config = dict(
    num_hidden_layers=11,
    hidden_size=160,
    num_attention_heads=4,
    num_key_value_heads=4,
    head_dim=32,
    intermediate_size=448,
    vocab_size=3412,
    hidden_act='swiglu',
    norm='rmsnorm',
    norm_place='pre',
    norm_eps=1e-05,
    positions='rope',
    rope_theta=10000.0,
    rope_fraction=1.0,
    qk_norm=False,
    attn_scale=0.177,
    bias='none',
    tie_word_embeddings=False,
    parallel_block=False,
    init='uniform',
    init_std_qkv=0.0245,
    init_std_o=0.00583,
    init_std_up=0.0245,
    init_std_down=0.00312,
    optimizer='muon_variant',
    learning_rate=0.00837,
    lr_mult_o=3.0,
    beta1=0.9,
    lr_head=0.0061,
    max_grad_norm=2.0,
    warmup_steps=200,
    schedule='wsd',
    decay_fraction=0.578,
    decay_shape='pow',
    final_lr_fraction=0.0,
    batch_tokens=32768,
    max_seq_len=256,
    doc_mask=True,
    train_tokens=182200000,
    max_steps=5561,
    dataset='wikipedia_en',
)
MLP neurons of a small language model. Each row is named by its layer, matrix (gate and up: input weights) and neuron, and shows model dimensions 0-159. Each number is 128 + 32 x the weight over its row's rms, rounded and kept within 0 to 255. Numbers have three digits each. A neuron's up and down rows have the sign that makes its largest values positive.
After each neuron's rows, "fires after" lists the tokens most often just before its 100 highest values on Wikipedia text that the model never trained on.

L2.gate192:141160093159107157134073083155177114160174145139153166175085134097179053094130159107107109140133099120143154123098159105084148107164102131180170167125131120137107166138067094150053136088107091125111138140085132089097113037119146143145149107155148129120107147115085154068126136096128100117075126183137141064140200149106154066095129148066141104138029151146138170109116142131160148141128100101109062112163139107119100059141159121134135116119136144105062148155125162106106124080180147
L2.up192:070137090173069141112156082156128087114109111102120147128138113188091132107141083155107119130151177106117188132080087125099128117179176148124143129151157091145076135172134104072234076116128148138141103104134109138190165154065124179167157105151148105108158114092098161148162221174153115123198135135146155145147110157142156094102074110168131091116139125124160132105096143150175117087160131087134138114105087187055126151092107137078156110193129094152115114092098138148136104140114169
fires after: " p", " P", "P", " comp", " Comm", "-p"

L3.gate26:165172139123084137171131138140127138140119155134070101062082135130151107164128078088124135103109134141179155136152191066116142142140172118166125154119107138139141150156174115035145126121157116155115144149105180110148164130096122118184138128073128126056090152178184134154138132216148161158143127091187099077117073085051119151087107164124137126158172083157165105098092115148175156120084163116165112100143143115135114179135059135145212118151126115135089157063152133110134150123108110
L3.up26:120170119147078089166117130111121150116110180117126121122102161144142116098111137109113160157107177128136133147169141135136144165207176057134120111143079146179173141115191078085122117035170125122112118143102194089117137144095069150172114111110147092078103130129115126118114082118154124132131090152170150085122072162084142115104080125137118146108086116136136121122128187113143126113135064164140123114137096086154172106155068185087127186106164093224174177066084145112125182121092130
fires after: " s", " m", " h", " resp", " M"

L2.gate318:080123175086141130120182053100141155133105102112166174138173106159167095066089121090138116132133045179165165110132116082118123141206152173164140140124115124156139098149075053163177127087145086052112099146128138134153151085125178112124131082089156155097133109082106098122095116099106131113148115047101142045126110172080197156159119149077156110078110134118162130130133142138111095136146150116172171094138129120155152125133148129100142180118114144136100082142147115134136148113059169
L2.up318:109049100161170107115163149000132100144124113169205095082123153101099106140126120154135093102159150102122136139118144149088101149144158203125113076176100089123116102119126149168124050104123099098168099122168133165136079111111102097119135135079130149067151115162184123115095091142088124058160099114140179132157132142137153131102094148144136081102127103098112107139174103155144133166108121160131088161121158186111139121134131135147117135121126141158077141173118148147139116149182172
fires after: " F", " comm", " f", " hon"

L4.gate204:087115113102120123107086075115153167138152169151225117163205120108130117153116107108178134154094098182165131240107122113075150184126141117145115138209155119158149198125098136182149116046113092125143138170146161160142107094176106179141088127128136111180136115097156122136118098118163114131127147156160092108164095182088161134124108083094093090152137127119145131122109178115132125108127161147096167098156176148163111101130136098117109175141147136170071111155183167073154134127164159
L4.up204:082119140114195150112173121125174123089066159136092135196121166190108106127073117099124128073092122159091148152118139106153112177162131120082164102118108068111115147162111164089177104143116123200087096116141205112180093133130155142103152162161086114087139105137179140232163100142131146094149155090132108124165072101079118109158136131200083118176121151101128159102097150142140139077160097136082163089115175100144104170111105135174108126072165136130137161135157167140128101112103138
fires after: " f", "-", " ass", " F", "f"

L4.gate326:131117120143188129134103136139183102117097140157134136159129120148156101123158123197155139150108126087133145118077078184173137109130179137103172149088124175148160131163151172104058127143079112130100099189060123071169187192122155171192117147073108096114074116120123079137146151122135062118126135169152111123200106159155141101150136128130130084079091155157114180126145110115100079165186143102105160130135115098140135157105043069147107106103162139162108127172141115155181071130173127
L4.up326:106126113138143138116167136129172125074097121137121113118125131158133144104194121177060124131106153150127121130143134155121140157152132117118083104136160137144138135094092142107042185079096144091141127119118132104176156178085151118078141108056128104105047141068143136137143124085129087185108111158157168159137134190151095129140149146149147131094114121066018136121106114137144044160141140195094185092151169137062183124123090137125118093125164064198125122105114149170157125108167114
fires after: " (", " \"", " con", "-", "9", " al"

L2.gate398:111128132213055157138124135106135135164176114114140125095125168093067114139118141149156119162124127128090127088112196095100109153149107141137037091155134122126038107195147136103133136139151099125138094128066176118080173209130120174186111132123143126127142113133172121111150126145141125180155151148153151153154116168161095097091154160097124139145081128138109147054062108114178117143107117147100083102163097155020102129149140116159133101138124155102168131151197184119120112125125087
L2.up398:153152115195034099098082135081125177157142115146133116108100146106107122113169121091124104227118164152129114139137154099104164192158140156096100080156119130156101114186151120105144099118181083161146080140128189118104155192136157183162110124195108132098076125121130115122139142164085134143169095089156168109140130161138145092063117196106167117093137140145111183092072106114180147170125110165090087090156131179070117128146159141157182092112144171126160139158154140132125156112134102
fires after: " h", " c", " p", "p", "P", " fl"

L4.gate215:159147150174130117092217163173091157157187143215131139118158152087121144059131172104117136167135148091120132084124094132101183078126125129137183098144149154109091118135098054126058164158111080151144134165128171089120091073136149161209155143087102162122104155089070070082165144099116112147074127136117162094141162147090132101122101151069162103078099183104133124114111115104091150171066131122104081129151112123101164103153131138129107126112136108122101148138140165139130189126104096
L4.up215:166125173090154139142141150137183209114131143116137155079127125112187174156098172109132085201107142154193214123170182093147117174133118087091156114145157127108153170147088109109078155079160076134149110158091143121144110168071120119152141138180128191182099124087112129141138127092113083157119159117138146088135125164118069140152153163102121094086138096113134113067122132106142126123118113193109186140115145083169057157150167125125154141057129140131092141087194127121111163083136121
fires after: " P", " M", " N", " p", " K", " I"

L3.gate293:144109162190142110098143132106117199078129128155114195129096127098142099192172164121141068125114126109149151096117116171093108162133226086147116127138083120126089115104103077126124158183090066119099190177117046078131119130107164177109181132162071093129128109180110155065096146122122141122140109115155131088139135094138150090136165141101146172087137192091100145133099115082105130140102159145156115137105140083152157118117081153165126114043120158117132135149141169181140160177134087
L3.up293:111072143120121128127161109122123153141149136143112178161153177088151177106149137139121118108086119086109165125105113115139082184149183087091151149131136174107100147103078088149124211118114114114153189155106082120157116132097194140111173097098055089118089122171134172096119135138191161107124123157166116141159146089161140137166147135145079152104135180175182182154077125119083084150132197161157163100090176128127147141134098065145160125098090151141129172126109146165061067117135057
fires after: " K", " k", "orn", "m", " M", "M"

L4.gate188:160100130137150144166094129103105167076158084080112149136101127154167128100071146088129109109148085083120099109136147156116098148148167071102125176119104138137164117079091183174118093094069109132139130183112183080120096127149114164148058142086100128154084137131147113124063185168167137124084130106155186099151172112130104174123088087135140114100140139148076119172185106107122035139088112095129119131147132069138103130159186157165112121106133064079115163108114088108094148118201084
L4.up188:120076054167148138110126165082141148108097090140138096094098162107143045120129150086131140154182124171142070107119136142097095126134202165122141113151098154141132134129096132144042070093115079162176104152171164151109152132120121105129125121135160080101120124097132110112119165135155143162085089155156095113129163144097118168120086123109123207111105167156046113096166136155075054154121100093160118148114089164134092160157129172128119098121137079064164114070067082101154115163161139
fires after: " l", "-", ".", " (", " \"", " to"

L3.gate322:151149115134143167138161104091124124132099148091126158121086130083111123174145083151129132151129104099091085132188164213151147085105135062179112138164105109126157071156164144102128049134139100074103119177136115123098142096072130126177097138077116139087152163093134157189132128148089102084114145069054128150155160058116179140105114163148154119152155078163156152104098147083127152162142077095139062135166103128122153134162128140166102131115204162134166157133125151152055145092154090
L3.up322:159091132172139160129163120109109129129122190105113153151077104132112119147199121149139148171144114093109066121136128182169161100113105077127147141170155104182124123112147165105130056131179093105102117178126143083120097127051111175148129175154134127061119115073087117177142138139118165117073135101112121098196156073081185082128133147155142103097136048146126146116168131121160173169139101088174134133155068173183185111144102138131144112089185138141140145126095167122061174120144137
fires after: " R", " m", "E", " M", " A", " E"

L2.gate89:158172100105131148113160177123167114212127116102169153141136114135211144096107086119134067156124146102153135165077094145112171103133205154136079100139128130139149180125164121106126056109132091115176107122116146097145140117104161140097146126119143140074145145115142154163130134106152134151123103128046209069148131128129168103080069089113154119069145082097162120123160100124092147104074149087149090066126139097108093143105086109163092138088112158127077059108160130103140193064106134
L2.up89:143180134114130097049077184102091141115134171113211152167153016165112148104103112143183105180102113087095165131159061102105133134115152156201077120139125142152123158070105099115137170130165132118198059164116118148139147160098161113125148099102117161156080164108205166107110125143076159167153111146114157156147111079103158112114070134118135093085112108116111124140159119175133139111089177100121101140091118120130140106137096126137076126073094139119152097121099181158141139144136146
fires after: " p", " f", " P", " comm", " occ"

L3.gate102:146168144171111098102217106083149159130110117130162153109144141086084108161122171120141168111166132114131116146145145179127098142144100141130094083149142163113073054157123134159126159120157108215107126167162125122108138111139134191149164074138036138125104161148141141110109134124113076126106153125150090181144128111151134080142163175161092116098170153117129119137133112059164059120116113105133161098116112091110182165155093092158151114099121192090166154153180116080177127210054139
L3.up102:142093134137093097106170146068152161114092086142185102123132167140084095091093168097176106112161154147111142156144145178061134172129138159131145097111161101150150125097137115115168137080168131136096133102146144114130141061106184158122147081162142085132089167136094167173175183110090124130095109061118095151179173074184139110100110176129104104108168160074185103099155133093177108118132131101189132086150085108126179163157129119127163121149148130179105176157113153143178084170061171
fires after: "B", " B", " R", "M", " K"

L3.gate272:143173170175124145085082146150136153082144112112109151159069174182109109102104113142126137107144098145168098117100092103101151103116160071158124118124124110160095174106143105084100087148112160154133138074066141132154174100138099193128176152164106138139108154134113131132158087060146108105152077178149137111147132128116152041070092171115117123050115095124135205116149185128150097099086142100136099106108109107103143097115121164103126124173139111158045106154160226146178119168094132
L3.up272:142167063106094100133128116106165122138139155194065141125070146117083092077137106084132175137114167112116076106134159154089119140134193086130112141109077154136104121168097132188092075124128143113157152145070091140171138158102156175119120129170104152095186018172115147120164127092160120148178116131136133135129138200072130136149102070076142126130160042126095126158136140107138077093108158140117045131094119137158107136109103114119081120154117200152153150127119132120084123131150091
fires after: " P", " p", " Al", " M", " Am"

L3.gate130:209087140155165123148127136119121152164108129126099101137112167095109151165082160169164185145127051135101211109181203101138114098160159051147168129175067108123101100151149133070126103119151110053095152125122112092178148110163113070144174167091088126090144109148110102168145115102096106149132114120134143126135114156155126125135155170145104118147125129168138138142094129088132092057119081130146130199204089119164172175177123180093138121153096180101155137109145170160132128134103127
L3.up130:141152114201139145147163138131116124177155157129137113146119133114159125149067169058120147197159126142154127123102122099144108138180142089128149113111150126119169128184184131111151094106125112094119183164170086082130146116129134144143145143099142098179144137165196070168083159128156141168116080132120165140094145110062190130165112126179149087143144068145152162158105041133203170211139134078121118140200107121131160111140108153145093189093163137135158138145121146113132181069146164
fires after: " H", " E", "E", "H"

L2.gate343:158190120103122151110124097154089159116153157122137164152156086158173158054183167097087115079124125181112107165137079172093135156117137118157096177081152231108126141095098134131152128113124114108153071156153116130118103084129147164096155134144157118140145142140070154138156179154107168123130127167114164129124175106109208102150102092082155135099127095154149122129107144072144089151079115110114111070073131083032143121145119140111102086129092095077170101149163122147103197079114092
L2.up343:175152075126141102142114137124105123143078110128105087132130141080103097079114103120136133105159070187104088052179150112096151102133166113156142121094150169125172124177108139095188142076126128127120072180129134194143164175156116185160172069079129127179089171144135106139171104159133163109167128170134149154167145172129153108090161044065108072132119140159162155111130108133172095131120150153123140179067127070125126093109103097041080134122099106134093116156101141167134119124136152
fires after: " f", " c", " p", " C", " P"

L2.gate338:159149126104088147113147151106168151119124126121091110141097155148148138069138092123093111160110119136144158133118098125103146168144076093139059092148103112179144161090124148074047105103138103160171112136104146096137075116101135155122182082136156072113122060143154117108101099170102159149155114151100135090147153137080185118168096029060120101083186114117144181149104131189085150127099125061119134102078128138134120159087117200122122168166156126113118075084109165119123137053172108
L2.up338:157061141147099132109156130136139102149185133164062103114106175124062160047164129122151151107159155099108157187131101160164124120089191134146096124110132153040117155108149098125119135099170148118119126144105138082126105117066146144167166108108151171153126069106126181148146163129126056071130108156147059140084135125149114110124109137082098184197116091128155175131122115142185190120074136056109141147142166148136145097171117155115131070171124142095149163123161118081149161126144085
fires after: "p", " p", " P", "-p", "P", "isc"

L2.gate178:163167149091090088151163167083217092133135116124125155104046148107164093116099146106151111097136123124137139026126111124079132138151137089137156151171144197115145194097090107107120116088168137122144190191109144167130121110110135132172140203161115092108052144156128155110080121123132144149151109079156086027108114116133151101122148200123123131146098207106139180089103117079126093073105116147114122134138095137114124111154147141079126120125170153153163158117102145144137159121130109
L2.up178:139144135096158159166131068149119167092175069098103145115122193122124077112189079073116127159063117126149243113147140129078140070073124077175101151141142141113197125134116111097171096133156096139088111181129129121184144169144133153157089128118135085124134142084128141137142107137123076158137132105127164112174136080073161112139159134154102109138123124141112104113097190109156067144174162111104080155123092087140203118124149065122115146186146132099146095189126118145079141113124115
fires after: " p", " s", " P", " (", " t"

L3.gate297:132087152156110089116157088151099122127157114158123165164103074126164152189133047167114122149189097114035115161182116136169126143128154079142125134179124105107082115124118146062117142190132098095148133120092155135163131127158117169117129140094108147156095130159112165080133125163174162110121111104161216077153129109122185165182122205165216133095169158126152118095089127129105153086156088160128124107116095082177182138150175114162108154144178150158122141135175122135169115114132129
L3.up297:121108112148136075149130143071150108140129107185103164152124104153094173214209124145154131131168126124085128223183163146139117181163138118141070089172116093079144143077121120086167104144129117120192140130100136133110167114175123175133087136095124115174107188178120121091157157188189089123149122109142171114178134087110134106158143194114186136112183084142176113128130121143144184118159136134127102092134073144133151184158094137144107118130162154171142190130167140124169124099125123
fires after: " R", "al", " M", " m"